Weights of a small transformer language model: vocabulary 2048, 285M tokens.
MLP neurons of a small language model. Each row is named by its layer, matrix (gate and up: input weights; down: output weights) and neuron, and shows model dimensions 32-95. Each number is 50 + 15 x the weight over its row's rms, rounded and kept within 0 to 99. A neuron's up and down rows have the sign that makes its largest values positive.
After each neuron's rows, "fires in" lists the words (lower case) most often at its 100 highest values on Wikipedia text that the model never trained on.

L9.gate241:56 80 48 19 69 34 44 66 76 52 65 66 57 66 20 68 31 50 32 63 66 49 18 47 53 66 71 55 67 22 46 45 60 42 50 55 53 51 59 34 55 35 24 55 48 36 41 34 45 35 75 51 50 28 67 46 48 53 37 78 60 60 49 62
L9.up241:68 55 80 58 63 79 63 43 66 53 57 69 53 67 47 53 53 73 61 51 21 55 55 40 40 35 57 27 77 38 50 38 64 88 57 45 58 40 54 75 43 77 71 54 41 50 63 40 51 45 29 61 52 33 67 36 50 56 63 67 38 56 46 75
L9.down241:22 53 45 54 73 44 41 29 48 56 26 20 46 53 58 43 32 35 46 79 37 26 66 39 61 61 39 66 49 35 33 48 63 46 43 50 51 41 43 33 54 27 38 28 76 20 50 63 53 34 41 48 30 52 53 43 51 43 38 47 34 32 35 54
fires in: "state", "town", "city", "area", "village", "county"

L9.gate120:53 62 42 38 57 57 69 48 51 43 77 49 22 57 51 77 43 27 24 69 67 76 46 36 66 44 76 54 72 68 47 55 31 31 34 88 30 33 50 56 38 68 61 51 34 29 30 43 46 52 34 35 63 35 36 47 17 48 53 40 64 44 45 28
L9.up120:48 43 57 52 70 36 66 23 62 44 60 61 47 77 43 61 29 32 32 93 66 77 37 30 45 65 50 37 63 49 70 24 54 47 41 50 33 46 49 45 18 50 52 51 17 41 33 53 38 67 60 55 41 23 40 44 46 54 44 34 65 38 52 29
L9.down120:68 26 65 39 59 20 34 44 60 47 59 34 47 53 52 34 39 28 52 53 38 89 39 35 37 51 32 48 33 52 63 29 54 66 44 43 56 56 59 75 71 53 59 58 61 52 56 60 26 50 80 52 20 30 67 48 71 46 55 69 52 28 70 53
fires in: "2", "4", "3", "5", "1", "6"

L2.gate339:67 49 73 64 38 50 44 51 19 56 61 82 49 35 44 52 43 37 66 43 59 40 11 47 52 56 51 42 38 39 38 56 62 68 50 36 31 57 33 38 43 38 87 42 60 69 58 81 77 43 48 59 59 74 61 36 38 92 71 30 39 37 19 41
L2.up339:61 72 58 24 53 52 43 88 38 34 65 63 37 55 36 43 47 30 58 40 64 46 69 33 15 21 59 44 54 47 56 23 43 44 45 24 33 62 55 35 43 49 47 56 62 21 63 25 68 58 45 63 54 56 39 80 70 64 43 22 31 62 70 47
L2.down339:54 54 60 56 56 66 60 48 36 73 55 71 65 78 38 58 57 40 23 43 57 49 54 57 51 71 34 56 48 34 37 70 60 42 25 37 33 66 44 60 52 53 74 42 41 39 69 66 37 35 49 47 33 57 52 19 59 96 42 56 31 56 02 27
fires in: "1", "on", "off", "to", "over"

L4.gate46:69 56 61 64 40 53 36 53 47 38 37 53 61 61 69 72 45 44 44 48 61 49 38 74 43 47 52 11 92 45 25 58 21 51 53 30 39 35 56 46 35 52 26 39 47 31 65 49 44 26 42 50 39 60 62 51 39 37 46 24 58 44 22 52
L4.up46:46 67 44 44 65 92 44 76 54 44 61 43 67 46 44 49 39 53 13 70 59 47 71 59 61 54 42 60 44 35 53 46 23 34 28 46 64 41 53 50 67 44 58 32 65 61 48 43 54 76 34 45 39 57 55 51 58 67 40 16 43 61 50 43
L4.down46:30 55 44 49 60 92 51 69 60 30 43 52 42 46 39 55 51 66 63 66 44 48 65 82 68 34 61 41 45 40 46 43 50 43 30 38 57 63 36 36 69 37 39 66 45 56 56 44 47 34 32 73 00 49 45 40 54 66 51 37 47 67 84 49
fires in: "of", "s", "grand", "grandview", "chandra"

L4.gate345:63 69 35 42 69 55 38 24 59 39 66 39 50 37 48 64 79 61 49 63 49 33 62 41 56 06 39 73 37 57 44 45 54 65 56 70 84 58 58 62 49 33 60 35 57 29 34 39 46 68 71 28 46 40 63 39 32 48 60 68 43 33 39 89
L4.up345:45 50 69 45 63 66 35 43 94 47 34 59 40 58 55 35 44 60 33 30 77 61 36 65 57 53 51 32 24 58 58 73 70 31 46 43 63 28 46 37 45 53 29 66 45 57 21 64 51 56 57 67 73 45 68 42 39 21 67 50 52 39 02 69
L4.down345:43 47 77 59 25 89 47 56 36 55 26 50 52 66 46 47 63 47 20 67 34 69 65 79 40 20 41 61 67 31 80 49 35 57 39 38 63 40 80 43 56 60 48 53 48 42 35 41 38 48 59 48 38 63 55 84 33 50 97 63 56 50 57 63
fires in: "to", "be", "came", "could", "still"

L8.gate278:45 82 79 19 51 52 42 45 48 44 52 41 27 49 49 78 59 44 46 54 47 53 48 83 59 50 55 56 69 33 79 54 63 55 38 49 38 44 67 63 33 43 65 39 67 56 33 60 67 41 21 48 42 82 53 57 29 66 36 43 34 45 31 57
L8.up278:35 29 86 50 61 73 52 61 50 54 52 46 55 46 61 44 48 51 54 54 48 59 59 63 44 45 61 37 25 51 56 35 46 64 50 42 44 41 62 52 50 38 68 58 40 72 44 66 37 48 65 34 41 61 56 55 29 43 10 35 30 54 61 63
L8.down278:51 30 70 50 66 54 54 79 27 54 60 45 70 61 63 52 70 81 62 56 26 56 72 64 63 60 33 46 45 52 35 27 56 67 47 56 32 52 36 56 48 49 64 27 46 59 36 38 65 52 73 27 41 54 63 47 42 74 46 59 62 71 56 46
fires in: "to", "total", "birth", "andhra", "him"

L2.gate264:76 77 49 65 60 40 75 67 45 69 73 60 42 73 27 42 22 56 32 72 31 52 75 46 54 46 79 75 50 45 34 34 51 50 54 52 42 50 57 56 52 62 47 54 31 29 31 61 76 25 49 71 70 64 26 41 46 34 61 18 47 45 39 58
L2.up264:65 63 50 26 54 73 39 56 24 48 40 45 57 30 38 40 49 50 66 30 45 56 67 38 69 17 60 48 44 56 57 49 39 51 46 55 47 77 53 53 80 64 27 40 42 67 65 73 27 51 43 54 66 44 43 58 50 69 70 21 72 30 77 43
L2.down264:59 70 53 61 34 44 56 47 68 73 42 51 44 50 58 40 49 61 51 38 28 31 40 29 66 42 38 55 66 59 49 33 56 47 77 28 52 27 55 59 51 55 56 51 24 57 88 77 35 67 49 43 50 41 74 50 57 74 62 35 42 55 34 41
fires in: "on"

L2.gate263:45 75 71 84 69 72 46 55 40 60 44 36 64 41 31 55 39 46 44 50 51 58 68 67 51 47 45 83 29 29 52 46 70 66 43 66 57 38 50 61 29 44 27 40 45 26 36 60 47 37 69 53 49 52 51 52 20 67 55 45 44 41 34 38
L2.up263:41 63 57 66 25 36 59 75 54 46 62 66 56 44 55 54 47 32 36 20 48 61 60 65 39 58 61 54 67 60 34 67 45 48 51 68 43 39 85 75 57 54 48 32 70 56 49 42 57 64 24 65 51 73 42 19 35 42 20 34 68 66 42 65
L2.down263:25 71 46 49 77 40 45 58 61 34 60 63 41 43 26 61 46 74 55 59 43 29 68 68 84 41 44 50 43 11 60 51 36 64 47 29 57 36 23 70 25 15 38 39 38 59 47 52 65 46 64 43 25 32 54 52 63 65 54 36 49 54 30 48
fires in: "in", "productions", "production"

L2.gate136:46 64 54 55 48 36 50 74 34 31 62 22 43 54 44 43 42 63 57 54 56 35 69 50 51 51 64 49 21 20 48 57 33 53 39 74 38 57 59 52 62 67 71 50 48 28 29 40 61 48 42 76 52 77 62 40 30 36 55 46 56 24 51 50
L2.up136:59 71 61 70 14 65 48 53 61 69 58 49 41 41 33 42 28 73 53 26 37 53 60 60 28 49 54 43 57 52 39 27 52 81 41 74 35 61 76 51 57 42 40 26 32 53 27 28 54 45 58 62 64 47 60 62 62 73 43 16 52 62 21 55
L2.down136:57 52 74 65 27 45 40 50 73 71 43 59 66 40 64 60 46 69 48 59 26 64 31 60 42 35 80 21 87 62 60 57 49 83 55 36 56 36 47 57 38 55 51 34 26 65 74 69 48 52 77 47 32 63 48 49 82 77 45 32 30 64 30 26
fires in: "on", "by"

L6.gate313:41 67 70 48 56 46 62 40 59 54 49 46 71 57 50 76 35 42 13 60 67 50 34 47 52 93 56 32 33 41 41 45 57 50 65 32 44 57 21 38 91 55 80 84 65 18 71 36 44 26 28 59 59 38 48 43 40 39 17 62 59 67 41 50
L6.up313:53 37 72 53 26 62 33 47 66 35 60 57 61 44 47 51 54 63 53 70 36 44 33 09 63 77 76 38 43 39 24 54 58 46 76 28 40 37 43 53 30 52 48 64 49 35 58 66 37 37 29 53 79 75 51 27 62 52 31 57 64 51 56 60
L6.down313:50 47 52 52 66 76 10 61 12 68 47 71 46 56 32 06 55 21 53 61 41 40 47 47 53 39 51 78 58 69 54 46 30 47 55 63 67 63 53 36 52 55 30 53 20 64 30 70 24 57 56 62 55 32 44 53 20 61 63 52 54 34 61 56
fires in: "family", "life", "age", "parish", "presence"

L4.gate92:34 57 55 28 68 50 43 36 60 52 39 51 13 21 49 46 36 35 52 66 45 53 64 57 83 50 55 93 78 42 29 63 42 80 59 51 55 67 44 22 53 22 58 45 65 31 61 67 77 59 27 47 22 51 51 79 45 67 46 30 34 30 50 33
L4.up92:30 51 42 83 40 67 35 54 64 53 82 43 99 76 41 50 31 42 26 40 24 26 76 50 40 50 45 59 45 43 44 72 42 21 39 45 45 41 54 34 41 51 54 41 59 42 75 56 27 57 67 54 34 74 53 54 44 47 25 58 35 49 56 37
L4.down92:40 71 68 59 50 68 48 45 38 60 82 51 61 35 39 40 15 61 53 65 28 57 77 55 46 44 71 78 53 54 38 49 58 31 47 42 52 51 37 69 64 48 35 47 51 50 45 46 53 52 55 39 45 67 39 14 50 42 37 42 58 48 35 23
fires in: "of", "few", "all", "most"

L8.gate501:54 71 32 61 43 49 43 63 33 37 61 53 78 57 40 42 60 23 42 12 89 53 61 41 77 66 44 31 35 56 62 50 38 22 34 43 65 42 47 63 45 43 66 44 51 38 63 55 58 65 57 35 55 39 22 46 15 48 62 62 33 36 72 34
L8.up501:21 53 69 31 48 57 63 30 58 40 38 78 34 36 47 66 52 27 53 40 69 39 39 37 56 24 52 63 55 58 49 47 36 65 40 23 82 68 69 51 46 49 20 51 46 41 55 75 44 57 46 49 52 63 42 36 52 73 45 52 46 20 30 45
L8.down501:43 75 39 41 34 70 46 27 30 13 54 56 49 48 47 47 58 42 60 64 41 93 57 48 56 61 45 33 39 80 39 62 45 53 63 46 50 71 48 60 42 59 32 59 30 71 15 41 54 60 52 59 50 35 58 49 41 71 54 45 54 72 53 42
fires in: "0", "1", "2", "gd"

L2.gate437:54 42 33 39 17 42 49 41 64 51 56 46 61 45 45 42 41 69 24 34 38 54 41 49 15 70 48 46 48 42 27 56 41 56 53 62 67 54 85 52 44 80 25 44 57 22 58 24 65 42 51 40 70 20 75 38 52 59 62 51 45 31 43 56
L2.up437:50 65 23 51 53 57 52 30 73 50 68 43 33 19 42 66 30 78 48 33 30 53 64 45 44 78 73 53 29 46 71 46 82 42 46 49 42 68 63 32 84 63 62 74 41 50 42 47 31 62 27 38 38 65 50 37 61 53 41 60 37 37 43 43
L2.down437:51 35 65 52 41 47 19 55 65 42 26 35 50 57 40 49 14 72 65 72 46 44 49 56 66 61 56 70 49 54 64 37 51 57 52 61 51 56 43 10 39 62 70 63 66 22 40 27 29 67 37 27 52 56 73 45 32 47 38 75 58 46 55 56
fires in: "state", "county", "district", "tech"

L5.gate447:31 55 61 61 39 60 28 65 50 39 53 48 45 63 28 27 50 37 17 45 21 58 87 22 43 43 43 54 57 55 66 37 63 38 44 43 48 41 55 52 34 56 41 28 55 45 29 53 47 40 48 51 13 56 50 47 39 61 32 44 23 53 59 68
L5.up447:32 54 42 40 28 46 55 26 67 54 76 38 36 56 61 53 54 40 47 38 49 53 57 27 66 64 80 58 24 05 64 55 70 31 47 05 47 15 21 45 79 65 55 40 58 47 54 63 30 33 55 76 69 66 49 48 64 60 51 57 44 40 55 66
L5.down447:39 57 74 54 81 49 28 80 36 84 45 56 81 27 42 66 54 47 44 51 71 54 42 47 47 47 51 28 46 76 52 42 34 64 72 60 43 39 99 44 65 52 47 34 24 72 42 49 48 72 64 50 39 63 49 48 32 60 49 36 51 28 25 60
fires in: "life", "year", "years", "death", "age", "men"

L9.gate419:44 82 50 46 50 60 39 35 45 42 57 45 72 51 32 36 45 49 39 62 40 45 69 43 39 42 54 55 27 42 72 53 59 70 61 56 41 49 62 63 28 40 53 68 41 54 54 55 64 43 51 47 22 21 35 32 30 60 17 78 40 65 54 47
L9.up419:66 28 92 36 38 35 46 48 48 34 39 49 38 50 22 54 60 66 35 38 42 43 38 67 14 47 42 64 57 31 82 58 80 60 42 50 63 34 54 62 26 44 48 70 58 52 51 69 29 32 59 51 67 68 57 47 52 57 40 40 21 57 33 67
L9.down419:37 77 53 38 28 68 52 91 49 92 68 33 47 37 46 64 61 47 39 66 62 60 42 38 78 38 54 28 63 48 26 77 39 56 63 41 34 51 51 27 64 66 35 31 69 40 54 55 59 51 48 83 22 41 43 33 65 52 33 58 51 51 57 23
fires in: "to"

L5.gate134:61 30 67 45 53 60 64 42 41 66 60 50 52 29 60 45 53 69 54 31 39 62 54 40 43 57 77 62 36 49 37 80 23 54 49 48 66 78 24 45 51 45 44 48 53 64 69 47 39 50 57 55 50 57 56 44 38 58 46 57 56 37 69 25
L5.up134:34 32 43 32 33 51 71 12 44 50 60 54 79 65 42 40 50 58 57 48 36 49 68 55 56 46 55 55 50 53 33 50 50 43 52 31 26 38 42 50 37 53 53 60 68 47 36 51 63 38 68 62 73 54 56 42 64 41 56 34 43 60 63 40
L5.down134:29 47 40 44 59 61 38 58 44 66 49 24 46 73 43 48 49 48 67 77 53 59 44 50 41 17 68 42 66 62 47 29 23 27 32 63 46 76 49 40 44 77 24 55 41 42 43 59 47 50 51 55 19 36 65 28 48 52 24 58 67 63 41 74
fires in: "of", "later", "few", "various", "parents"

L10.gate58:46 40 76 71 37 43 46 20 40 40 55 44 46 53 43 66 64 83 64 73 57 55 72 42 59 59 36 35 71 58 67 23 53 50 55 39 49 38 24 42 67 53 19 44 25 56 34 32 40 51 49 42 46 30 55 51 69 24 62 22 63 63 27 26
L10.up58:50 45 28 70 65 47 21 55 38 45 15 33 39 63 55 85 62 32 57 54 47 29 56 49 35 40 41 28 50 58 49 85 63 42 42 72 39 76 52 43 68 65 84 85 35 74 33 61 79 17 73 28 64 37 52 56 55 32 48 44 68 53 46 61
L10.down58:42 32 72 52 59 51 57 45 43 22 73 43 30 42 34 24 60 49 47 39 46 31 52 68 38 47 41 54 78 61 41 31 34 41 75 57 69 65 57 40 39 35 84 66 43 65 40 24 38 59 58 78 48 70 62 63 50 67 72 61 74 46 41 31
fires in: "a", "awards"

L8.gate327:32 46 33 37 76 38 43 23 27 38 48 47 63 58 39 52 50 33 39 83 67 15 55 90 38 54 29 23 64 28 73 42 56 42 68 52 77 42 45 84 42 41 46 46 30 40 70 40 43 62 38 53 60 50 40 51 54 43 60 20 47 55 41 52
L8.up327:48 66 24 73 30 72 37 47 52 57 69 09 43 62 56 72 40 58 45 61 63 55 86 42 55 67 48 40 44 30 30 39 48 43 57 67 43 42 60 62 45 41 47 64 45 44 30 44 61 46 36 52 53 64 64 62 45 35 64 42 41 45 58 59
L8.down327:66 35 27 42 53 56 62 42 51 35 47 81 52 81 42 35 24 40 47 61 73 01 69 70 46 56 64 27 52 42 56 55 60 50 55 37 28 39 60 49 37 57 36 26 32 44 62 51 50 54 70 41 52 37 42 46 53 54 34 34 49 56 00 67
fires in: "a"

L6.gate307:63 72 29 69 49 63 41 83 57 46 45 63 63 45 23 52 49 40 66 53 21 39 17 55 50 49 34 61 71 33 62 75 48 58 42 47 77 46 41 54 15 62 56 40 24 45 40 49 37 79 39 28 44 72 55 87 34 33 31 25 50 42 11 65
L6.up307:58 49 43 59 63 56 57 31 40 48 61 40 44 77 29 56 36 46 30 47 34 52 55 54 35 50 50 51 52 51 42 38 17 39 51 65 61 59 57 36 72 57 27 47 79 47 60 75 58 23 60 74 50 54 61 46 88 67 33 47 76 57 38 46
L6.down307:58 48 46 34 22 45 49 65 60 67 70 73 29 34 50 43 38 66 54 57 61 11 51 45 47 45 49 60 39 52 28 57 58 46 42 23 49 73 50 59 55 48 73 61 19 41 54 55 77 59 50 44 31 37 62 17 64 25 46 50 05 31 63 56
fires in: "of", "kentucky"

L8.gate170:71 32 60 51 62 46 60 63 58 38 46 46 22 36 61 43 66 65 17 57 66 48 29 51 44 30 68 38 61 64 41 54 57 62 60 35 47 51 48 54 52 41 46 35 63 47 27 41 48 33 48 50 39 68 72 28 51 60 29 48 35 60 47 42
L8.up170:49 39 17 37 36 55 48 64 37 44 53 55 69 66 62 57 65 27 39 59 34 35 58 47 60 53 66 71 60 67 40 51 42 54 51 35 25 52 47 54 28 42 43 38 48 46 64 58 70 53 43 57 36 68 45 73 35 80 55 36 58 75 45 57
L8.down170:76 51 42 43 61 58 41 63 59 51 33 48 63 28 51 29 22 35 41 42 36 66 43 46 66 80 59 82 59 38 54 31 41 42 62 32 51 50 72 36 34 58 56 48 56 56 67 44 31 41 27 49 41 32 63 46 61 56 50 29 60 24 63 62
fires in: "for", "in", "force", "gained", "aged"

L5.gate538:43 69 56 47 43 61 22 29 57 47 54 46 19 48 54 68 39 14 16 66 58 49 32 31 48 56 57 57 68 36 43 40 41 64 73 36 36 48 57 43 29 46 72 45 44 48 66 58 40 45 36 55 43 54 60 58 36 46 66 21 39 40 41 61
L5.up538:43 68 67 60 56 61 57 21 48 25 92 28 40 15 40 42 51 57 72 53 54 46 39 53 53 58 51 51 62 55 50 35 57 54 45 79 63 73 59 62 71 54 56 36 41 70 39 40 39 60 46 53 44 50 55 54 45 19 51 39 50 62 28 23
L5.down538:49 42 62 69 51 47 74 70 49 37 78 47 81 22 27 31 52 75 75 30 34 49 52 47 35 46 33 54 38 56 69 50 63 60 39 77 49 72 57 51 55 66 39 56 45 62 47 42 44 59 52 43 33 28 44 31 41 46 48 67 54 53 56 10
fires in: "of", "then", "most", "ii", "career"

L5.gate475:52 66 48 59 31 91 63 76 34 35 65 23 38 65 67 46 19 40 31 58 38 45 46 63 41 47 29 24 80 53 42 49 39 77 77 47 47 69 49 28 33 53 38 60 63 57 48 55 46 37 47 61 39 49 43 34 55 62 57 35 43 53 48 24
L5.up475:38 28 68 79 63 52 46 49 17 45 46 66 60 53 42 68 64 65 42 29 28 44 45 35 25 51 87 54 38 75 40 49 34 51 70 41 45 48 49 56 70 49 69 51 63 44 59 36 49 46 67 52 20 76 63 57 11 23 52 56 46 55 33 46
L5.down475:55 62 45 41 51 80 51 38 69 59 49 52 55 63 75 52 70 34 54 42 47 67 14 36 45 74 82 51 17 53 26 53 67 49 62 82 48 35 39 37 52 38 61 30 57 15 22 48 57 41 71 53 25 81 27 65 49 74 58 64 35 70 48 66
fires in: "of", "tokyo", "oxygen", "often", "esp", "especially"

L2.gate207:33 43 79 84 50 54 44 24 60 61 75 71 48 52 41 48 40 49 21 40 56 29 63 72 41 65 55 39 76 70 51 48 49 81 46 59 63 31 57 27 43 34 47 38 61 49 60 44 58 34 49 20 48 47 40 64 63 29 27 35 68 36 02 53
L2.up207:56 29 62 46 42 69 45 56 81 60 53 55 40 49 40 70 55 52 61 45 67 50 53 57 57 36 30 47 34 54 34 53 48 63 48 45 38 72 43 27 34 65 38 19 36 64 71 50 32 47 36 41 52 64 19 34 68 40 42 59 57 82 38 57
L2.down207:53 72 59 47 55 64 20 40 60 65 31 22 53 51 38 57 40 51 45 75 33 91 33 55 32 52 36 58 62 67 26 30 41 29 38 61 38 86 12 74 37 38 48 66 52 53 64 23 33 44 43 49 66 48 46 48 69 58 62 52 62 64 48 41
fires in: "early", "jackson", "china", "right", "next"

L9.gate439:67 45 42 64 34 43 47 39 59 11 56 58 84 40 52 38 51 65 52 45 69 42 35 49 44 52 64 43 62 52 56 54 66 54 58 44 72 63 45 64 29 65 54 50 39 62 63 53 41 60 63 79 45 34 52 27 66 58 15 55 57 70 64 54
L9.up439:35 53 50 35 45 42 39 33 67 65 80 74 28 19 45 52 54 51 36 42 56 68 66 57 48 52 41 48 51 64 75 59 43 70 43 81 66 51 50 41 35 51 46 22 73 48 53 52 60 52 24 61 66 45 29 30 46 29 82 39 56 56 47 34
L9.down439:46 66 57 43 59 46 28 52 56 66 38 17 60 57 60 60 68 40 46 61 60 74 26 22 31 50 15 29 47 55 46 44 57 36 51 27 42 10 47 74 38 36 53 69 56 32 55 67 41 61 48 74 50 39 45 38 32 45 27 99 59 57 36 65
fires in: "to", "not", "can", "t", "helping"

L4.gate459:64 88 65 33 63 42 63 32 57 58 22 84 36 51 64 46 46 37 31 40 60 46 50 52 63 26 66 37 54 45 43 43 55 24 58 63 69 54 23 64 56 44 40 50 17 26 46 19 64 66 48 38 45 37 30 54 46 71 50 56 38 28 60 59
L4.up459:70 52 54 46 54 65 60 40 48 53 68 17 33 58 56 56 83 37 57 47 32 68 30 36 54 57 66 63 43 63 58 29 48 54 40 50 63 58 38 43 50 30 57 41 59 63 58 54 54 63 44 49 28 47 79 75 77 32 70 11 58 43 70 60
L4.down459:41 65 68 78 78 50 66 39 45 66 43 42 56 50 17 44 38 48 58 47 45 71 52 56 30 38 29 37 33 75 50 26 22 53 35 80 42 79 59 41 40 96 40 65 33 49 32 52 42 76 80 45 33 27 51 55 23 34 57 45 55 49 47 57
fires in: "1", "0", "green", "model", "fellow"

L2.gate403:48 55 25 16 44 36 76 51 21 44 42 40 44 42 33 84 42 39 26 51 49 29 59 55 59 66 38 70 79 55 66 49 69 48 30 60 53 31 68 56 49 62 53 35 47 48 50 58 09 42 63 52 68 63 42 74 62 70 42 33 39 57 43 63
L2.up403:43 30 58 75 57 62 56 35 46 84 43 74 23 25 45 70 43 49 43 75 37 46 59 62 45 76 36 59 49 53 41 54 42 60 50 52 52 50 83 35 50 59 42 43 35 56 47 58 23 39 33 57 69 57 58 65 39 44 56 70 70 54 14 27
L2.down403:43 53 27 34 36 70 82 40 62 59 55 72 70 44 44 44 50 75 25 79 75 62 59 57 52 34 68 52 44 60 30 38 35 54 59 51 29 30 39 59 33 46 46 59 54 42 41 49 64 41 67 29 52 31 61 44 71 64 52 57 31 73 36 63
fires in: "became", "served", "wrote", "made"

L2.gate382:36 34 38 38 41 57 38 39 72 49 58 74 60 39 37 36 53 23 46 58 37 48 62 34 39 70 39 34 48 48 62 44 46 76 44 66 81 47 39 45 60 63 69 52 33 37 59 51 54 38 32 62 56 66 34 70 34 64 59 28 67 27 77 76
L2.up382:53 48 41 40 61 46 30 29 44 32 62 40 41 30 52 28 79 34 55 44 57 63 82 16 57 58 46 65 20 34 74 47 49 63 48 68 55 47 30 32 50 47 59 50 67 31 80 52 43 37 56 77 42 45 49 42 71 62 62 56 41 54 60 63
L2.down382:53 79 33 56 45 61 52 61 53 29 66 29 34 36 56 41 74 35 88 22 59 52 61 47 85 56 46 52 25 41 45 64 57 38 42 74 34 68 49 48 67 21 48 52 40 84 52 41 49 29 67 58 58 60 43 51 58 48 57 71 59 45 65 57
fires in: "such", "so", "same", "only", "known"

L9.gate79:49 65 41 85 73 70 66 35 27 39 67 59 47 55 45 35 39 49 45 76 50 46 40 47 32 25 36 56 79 53 42 52 56 59 38 43 58 67 46 52 55 62 53 65 67 42 61 53 65 33 70 46 50 73 32 62 54 39 53 45 54 51 54 53
L9.up79:46 54 62 39 49 64 49 54 51 35 58 44 68 55 38 52 64 75 74 99 54 57 47 75 83 68 46 10 46 54 73 58 42 41 35 53 60 58 67 43 72 50 19 39 64 53 36 41 43 24 46 54 54 42 45 71 52 28 48 61 48 63 64 24
L9.down79:53 76 41 27 79 48 47 18 49 23 56 63 48 54 26 41 76 65 43 68 31 10 37 54 53 64 80 46 48 49 67 43 53 44 50 62 51 52 41 58 80 90 53 43 64 63 56 22 71 54 45 35 75 62 80 46 50 37 39 60 49 68 45 52
fires in: "the", "a", "originally", "original"

L6.gate388:53 69 67 52 50 60 51 55 45 80 60 37 65 47 43 68 28 33 48 61 72 44 50 53 82 59 41 51 50 58 63 45 32 56 59 37 59 60 36 57 27 40 51 60 50 35 62 28 55 63 34 33 60 29 44 42 52 51 44 46 53 66 39 64
L6.up388:58 51 74 52 33 41 68 33 51 98 66 44 52 39 45 23 46 71 77 53 65 69 62 52 53 38 44 50 53 45 25 25 52 43 57 62 48 57 32 56 47 45 74 36 42 51 34 53 47 31 47 58 36 62 63 44 80 79 40 75 62 56 63 63
L6.down388:54 40 54 60 46 58 44 31 56 32 37 56 49 45 38 36 45 63 62 45 26 99 32 53 65 34 62 40 56 44 24 52 50 38 37 80 50 42 63 32 36 53 47 40 36 44 39 80 44 48 58 80 53 33 64 37 42 68 20 62 48 32 56 53
fires in: "name", "player", "city", "commissioner", "leader", "title"

L8.gate138:53 59 35 74 57 58 44 54 54 25 47 59 51 44 44 37 65 36 61 28 31 39 65 58 27 67 65 29 64 53 57 41 25 76 26 32 24 66 36 54 80 20 60 65 46 63 47 29 64 55 65 66 35 60 48 61 61 50 46 16 55 57 17 44
L8.up138:44 72 47 13 68 64 00 53 35 54 69 49 56 55 31 39 51 42 54 53 42 70 41 73 56 63 39 57 54 47 51 24 29 39 35 54 28 62 31 52 72 54 49 52 34 44 62 62 37 56 63 39 34 74 52 54 43 47 79 60 48 51 64 40
L8.down138:86 55 51 69 43 69 50 65 58 47 39 73 66 65 59 28 47 54 33 31 44 48 63 46 28 50 63 58 10 38 52 49 63 74 63 64 38 77 41 43 88 36 52 47 73 36 51 53 66 54 35 51 50 43 47 34 33 37 29 69 46 70 62 21
fires in: "of", "oxford", "virginia"

L4.gate36:74 54 52 45 22 95 34 60 49 28 40 24 32 88 64 85 54 39 69 55 62 52 41 76 38 52 40 17 51 68 37 57 66 71 63 48 60 68 69 40 55 87 30 36 57 65 68 66 42 33 51 39 32 62 75 33 21 40 64 55 22 51 45 61
L4.up36:49 44 56 27 53 48 83 59 62 27 89 49 25 62 68 56 69 69 55 47 18 56 33 63 28 70 51 44 53 36 59 35 42 56 50 41 59 35 70 61 37 44 31 55 53 61 38 62 84 51 44 58 34 63 47 87 30 29 46 49 48 58 36 36
L4.down36:54 94 67 20 66 47 60 41 61 28 44 45 43 41 67 36 30 39 48 50 29 30 25 33 46 44 38 68 45 65 51 70 47 35 81 40 54 36 46 45 43 18 46 55 57 19 49 38 51 42 38 60 40 32 49 50 69 63 59 54 21 53 49 56
fires in: "for", "forward", "of", "force"

L2.gate243:45 36 56 37 39 77 44 53 35 36 47 55 39 53 55 67 50 59 18 39 66 45 68 34 29 56 57 45 46 60 39 49 31 49 60 65 76 62 53 44 37 63 46 45 44 55 40 51 54 75 36 58 52 73 75 47 54 42 55 32 62 23 56 10
L2.up243:59 33 51 19 30 55 67 61 42 32 58 61 66 44 61 25 44 44 47 45 51 33 39 57 72 49 64 52 41 74 42 64 35 39 71 54 38 42 28 67 69 54 84 52 41 43 72 67 37 35 53 58 51 54 43 29 31 60 65 36 65 31 46 49
L2.down243:63 51 34 49 29 68 74 52 45 26 31 33 68 46 43 45 34 45 32 54 54 83 36 61 30 40 74 31 66 62 39 59 36 39 83 26 57 46 33 79 43 51 39 61 52 60 51 58 71 70 42 85 35 60 34 32 58 58 50 35 51 22 57 25
fires in: "all", "both", "relations", "relationship", "religious"